config = dict(
    n_kv_head=9,
    activation='geglu',
    norm_eps=1e-05,
    bias='none',
    init_std_qkv=0.0271,
)
MLP neurons of a small language model. Each row is named by its layer, matrix (gate and up: input weights; down: output weights) and neuron, and shows model dimensions 256-351. Each number is 128 + 32 x the weight over its row's rms, rounded and kept within 0 to 255. Numbers have three digits each. A neuron's up and down rows have the sign that makes its largest values positive.
A block is one neuron, or neurons of one layer that tend to fire together. Before each block is what it responds to, as a language model described it from the Wikipedia text at the highest values.

Responds to: Military career text
L5.gate371:052155164091120144118109143137179135124104131123073135131129114151174107122127133096087087142164100144182088146168135103150069129148163092109147115153075106133169161118095137157115122092161143132124177146122122058132119073143073152118115159141126071121172166113142068169145051095103155063
L5.up371:063105117080125123147119125137134135099093154158100169141101121133096074123089117105104103154081070083103118154151084083139081131181170139136060119149137094165137106108150105201150128076119130086124122123135116161132147080109116113161100144111087083124146127155108121134148055080119169086
L5.down371:130116080124119145144103168171146106079081127176154117145167171149080129158080107119076136123089073137102079160139131133183116184095114147112135151119144117150104097152194122045137169128134188116127136149129171103188142087104126222149110149085144177090136116100118095133187137141160180013
L5.gate567:107076144194139085079069148151166130138108201106083099089171111120117144090156073123133137121186150171102130080123161081134128180133150168143091094134146115109050070086149109134122086175141160121132089170167094137119170090136103159100132176135132094147147122093139128133121086138107150145
L5.up567:113156163111106154139125124157115120073117161120105177077193141064156119100067095141145097195068166146108195114118127147179123172128191162190102139129170117155126155121119120151094131157126130170131160125068086140174149126159099152151111150140135069144148148122113137131080139193119116137
L5.down567:157152152216113083061161121108127185114156092128105091105147129113109060101084077127135113098099148140144180130139128113112134131097132169107100119134158159106130107086152138129146098160092112125105111146116074119107127130134138144063122217106177168133067185133095106124092115089078126223
L5.gate848:104137116106109114175087119128103110102164193120140081129150130122137099147067117102118098100099138163100125197037067134175153126163137116126139072142089186090152111139163134137125134068101118096139144142155176088140125070068140151179145185138140136123167145071118113089103143123117208148
L5.up848:154123090125097181108160155115128100095084179160047097138111095106112139109121059134130121076117151105185131153112150103126089162133136142159156146126163130108182135189120124131068096106092159160112132153139113167150151098136130111143141165130185072171122136104161078110143083105130185117
L5.down848:158142174176111174158117129068140156130071082139109114125111167132133114130053091165132092078076130128110087124150117183134121155093140141132109069134168099124157121113216183132138124122155157130070180111145099145170181132109106106142129130178082124075100108082184113139123071183101125162
L5.gate1181:199154134207166112149128092135114112136056128074087130164150136180132076191100166139119120160143075138234113145142115101075121129154187076146092170140122132188161157170114122159144096160110147078109145066118088112129126122150079146108094118112185141116141181121123088170174155101167144103
L5.up1181:115148109107075152148158120138158120144073166128086110156118112163172139126137125068142136136128123092122086059150121106198125090162112089123125128124119150132135141129072185146199109139201106148099140092149128140089137136141124104128100149095151146105085141081123177164107132131122185119
L5.down1181:147085122143136162189105151133124104203110166119154133154101140094138117153127089107116162116149086125147148159115123080155161096185112096110090165099186154119172098160127063170126098160130120154128173141096178116193108117154133118118045130108108096059106134113131121121160194088156072109

Responds to: Military unit designations
L6.gate373:065139181146174180105087157148153127056094146128073116174133134184159094091128087140156180126101094096129126131147062131239170109178106131136117126146114124121143153136157138120155181086131167111116117181125078088127136084157120152156083147111150150146132142115126097150147088106121243121
L6.up373:105114157165133146155138159075131138133174122098112109107166117126118093136125136110132065147100113058141105105104072178179127113130187173150157120163051139181099120084089125132085136116121136110126207132152108120110128061190159165129153145131060092154150120148099124120119150089100180110
L6.down373:139172137127120117150127121119127207161115173141167130103143093198129113083155117094129114152146162132087162150093163116160099161096146168170172159149098124160127113155164126143110180109133156062095111158135087100126097154059141189144132160138093201117173155158150086123119113089074163127
L6.gate765:112110151087144086089137181161136148152156107191076114157163140129138121094083202151183154118135143130090161108151094133113102139184129148140135131097129124152098160114127128099147089151126081183182088163112103136124157148107188183110128205118082135125107159158165043106132111071108166129
L6.up765:069100118122146100112110117128119144083112137215155139164173150134136110110088140156162146163060086100169138128118113092115093127090114129151112138110103209130161126105119177124134142197112073092128170171109127138130149094157097154140129154110138137105080138144051119120134043069073158124
L6.down765:190151169207071103170101104101137158113156157060111085114052121164082088137167091148128146140160106204156102115092124135134195118128109138093076161123138111145124148094050111202123130177204147139102108056119099100091123169175097111117153129103116157089110118122156161216120140143171070131
L6.gate880:117099113111085090149135105131087160092160165092103125154127071136060110123174097204098111146095131190130160170096085092108134183106174098109139131103145155173119137080091128124165155140121133072148118185108130112136076080151187078100136148158140117031128112149106109130102059078132149114
L6.up880:126151137126164121117148104166078139095099110103107154078141096132147077120117104135130097173142176104127132141147126180143115116138095134099136073146161147111117138181152157137088108101188128114076123135195099134120132130121132167104139138116114082160138163150132142141133094069108153075
L6.down880:158141126116147149195105099107094136104188074090113107208142091103110135175146123089097123104132104151116168120143118138110127134147097158116113117115116075159163127080166172100173130119098183122197069123128101111133098148144071136105129106183097119094177153081124132088097116123166141123
L6.gate923:101133148140119131137187192138128121097122125157123115120168121133183098084085120076124111122129109103081133126116096112140171208146104074143127115178098159139163112145133141083133162072150132143040128202086166202153120087109102133135158133055134149064188154096184158130131156101184231148
L6.up923:118173160186150120139108106114164106082130119124074135132148112123161131069103100116144107083115127128068116170124129178160151136127185170076141124126129135131130136147130165165078134139156143076072178116125113118140158110123136138137139148065117167146134109102116100082108125119103094212
L6.down923:141100174069091158144142117126139121207139149083137168080160160121145109107101088151095130166114104089147128129110084114143070136158135162118128170100145154123095125149196171119070091147201152124105159119089176113140138095099108183048138102158074155076049101120141123101137143150106147082

Responds to: Unit after a number
L2.gate279:122087133052168114163159034143173106137121136121168094144168178159128182112126150175079140157114123028230156123151131157103098176174125090139143064103118119120189137135115121079115173127131106125145103087187188152113111156081152131081087177130126117139090132149157187158115110107123074143
L2.up279:131115122160173098134188081101121139112119163109102066179149124081107125119166142166114114147142149073075151133118105151094126101147131148182112142110143116150141113076123082107128077064100124100144108106164145092125157152091158110115168205142153099162084084121133118129123121133147072106
L2.down279:107152152159115104125147134171124144193119123123107123142131122183098148176138162061117163138197095121124159174132127137111180134089169095142134089156102153117158143166176122108157148055129165134162175104133094152165151123133182172126095112100130117101117111105047124109127187110115109114

Responds to: Ordinals and regional designators
L2.gate1280:143155179104177181127087162112112138137109115151143121122152115109113119125093178126158120068128149147158162159145149121140171137139128124160157140105104138149169110183169147153105114145144140135159142130169101115124134106079138041126164155073133118120153108102166094084104208136055071138
L2.up1280:134099164121119141124151098142101123129116121160125111148147107150150090181150108136188142133193130133136116134069134129154089102138149152204157153169143165180152134133067114121043119071186129118084179161152130126164086103059104071124091127133103096113133120071166160078129128073092126112
L2.down1280:131106132099139127120132168145121116124101140121108158157116064192112140141127110131093133191123154153162161130051198086072140135104139110120092138151158129118103113138102144129140123122199145135140163134076130095166114127090101161120147219098149150096119137089188067101141105102093096126

Responds to: Unit completing quantity phrases
L6.gate134:151133122139132171092079099084115053206120180194090181148097093104116104071066061193079099119147164138154156146108164089105084119133131167094146129113092180144126124149085172065135174091111137132073101096096141087155102052141143140125112155110093169150106128141110155092082161104125134175
L6.up134:083110182110135089149127130094102070142138144092153113090166106113143117151139123117119154138164089051140138174141181147135117124069153071198246164125122140126138140113101087136139143121113161195088155119120176181119105189103150176138086098106108166139174119150151078190104145138163100123
L6.down134:129121158101127148127169145099162155098112125099116129126135122135097057093171121095164128088120115128105151090224119107109121128105089124183123153096132088132175123130127141190185128152159164125097118181103124194123190064160119110123117129157085118094179106158173114168070100088143082081
L6.gate561:172107167080109114118182045137089025154136188131129099137115152111102092086123136089142145119169148070095140120106146071084114095114130159097152086178108062076172130128143073129182139163108150162128123073155073145118147078180083138107128186147121107140124115064104133091116109112116142113
L6.up561:145109112069157113123107136131131056141100116085120107087150085139154121183131158129142094157119105148107101090051162111155154078094083135131160134137111180134194139112137123125158115138097145168107120110185159059103154149147062159149159151169149152129099158137115090120161136092150111105
L6.down561:147197100161099079089158083046153069087099149105143131122121175150108110089120113096127135121092151122080145078104145147161104112168167130133130177126134108179175151182135061146171172113070140096115132059140146104087105119186110174111133115072133189134125151077108186096144107119096141161
L6.gate887:102184132113085123128153115114113053162070119168149127131106157112098218089129161175060161133137072126136121128154168077122108146127192096134124148150118128159109174128050099065169198119110136059116072081117156146174160118148161110125162149165131151118144187107132067220075055100132170098
L6.up887:090178101102155178120100058070123127112093147142135150129098100195128148128191075121120120133057168109143171128140163172126105135105108085135123135091125178157125115155140114089113140141168121128123081086118145150131173182158102101142117172152127092112137156110093150169123119162111135138
L6.down887:112114117181230119133145121105098125113145074025164132141110124115132121173120127120129119128109103123161115101142171132101099141141065088108161144119157167159134114172139132096131090095168128102144126094111117157096181105128123112160097112167190105164181170134111138173127148130107101154
L6.gate1173:124132156137107085158152090111125078112085170091132092146079167087063124096141094107130104154128115110173117166151099062167072073085095056136181112145129167139155093164123108137139131151126133150124156151120100082144106081137179148157147141102160062173171112127095135118109108061114057167
L6.up1173:078144110085070085102116176062105161116139120129085104147106135186062116063109138119147152083115194157090142099126092150131131184132107121095083103175134126074131079101152098142140190171129119142111143108086107054128155153110107078110079169104164198167105144088047140121143119104095209098
L6.down1173:164164100086143174142140188146130067135087153167079118171129131130139085147192122090169111040155100110180103175136157137099110126121157154138121116176157203078136123119130172127120101082113077123129118168125149098110107105122144105121181142128093151130135088076091074145119117192115102190

Responds to: Measurement unit tokens
L5.gate7:136125141113122119079173074116126156114122145130151157115117114127100151146136106124177107128122144144135029114111125092183131108100165067108127062145097196144122144151142107092121079131130141134075167105190076120083139146094186101145088099129066193083100154082142149162129169188144119130
L5.up7:123119097098112082089081117126171099142081212126183116035124102135150177128116111170167142150113127148139098060100174107131149105108123138085138124050185097174170073102068116119167119126098127122167161075114165130094177102132131097059170161170087138104119116133132078119131171218165127106
L5.down7:158082139141129130120159101125154176087138141087093099109154109132115162118096159124097098132185146086106097120113187098125116093154142112117090113098112142146112114182030077149172092160085142176195178109081140157084146166141133130138158068169107137106188141173165162055159117118171121109
L5.gate231:182152141107134114119085113096100065103131151094140113111139140094112104115157181161107175162111211152092142174165038135121108141079112136124104062134137173110204183111135183163103101125178150085128133193080164149096139148124161085120099144129145122177093127150105116132060109081122166168
L5.up231:097115108102133127096114107131087122149115106134131152130139150133116083074143071112164147136132162161149139103144159110140148146128113175126096087080167125078162105150137074139122109122126157137140131054154096126104119115167148156116093101119097124145127110143108114111132136107144174110
L5.down231:078081121135096151130175062160116131186121123073140103107170142174109131149106177139160153114094176168140086123123124116123129185098132123160091141152154093099138133111141131110140139089115103069124084171147183167167124182170108139174141100126148161188146092100191073116175166132116092144
L5.gate288:157087104094112091094198126125098108130100140139101139112096104143165049135186057119095093096164117090139111123148143067137122147131127130117102171144058108065111127144130166114128090095113156139176085134122161180101152127130112114153125147124101122122140148147097098157152144126151080139
L5.up288:141113173123140090094167153172118139112129117103141155131108139150079103134129122181154118129147162158125137150127142104117148135070147149081068121141176152156110108143130104091084105105153137180151130083141127137111132109126115156156133165190181086153116115191186184139126090076127125133
L5.down288:091155125083146136074086110045132082143072065139169108144097185111121187088191111092070103108138089119142104131137118128101153113143066073119089167165113126130182098086099111163135112095077161100144143115134201141092173144155159145137095188123143161124125174151162154156085111153112079169
L5.gate483:126140171119147130134123083093082160117147130148116149076151198137125153101187158154167172126128097130138135055120092103231131079137153141198108150129092129121141082077130137116137172141099115128117037084139128091165142174160117078181147169149090130163189097090092127183091109163127135055
L5.up483:116167152127126099115150107117109070093156124128077126085184145157132120118187132145128156142172124141162143170111150116134102137075103140146129066084084103157160163182097121155108126060132203176128096069164086200144145121085250090212115160121134140151128132146136154213131146145094140099
L5.down483:113128128166108118140166109098085095168094103123096113111121127115126141133122081103099142127105080101067127144106121184104118141080151146171119074126133144139069132172141117136133115114181140113123147076147053248140103108101220157105092106123109065173066172187125101136099192163128186192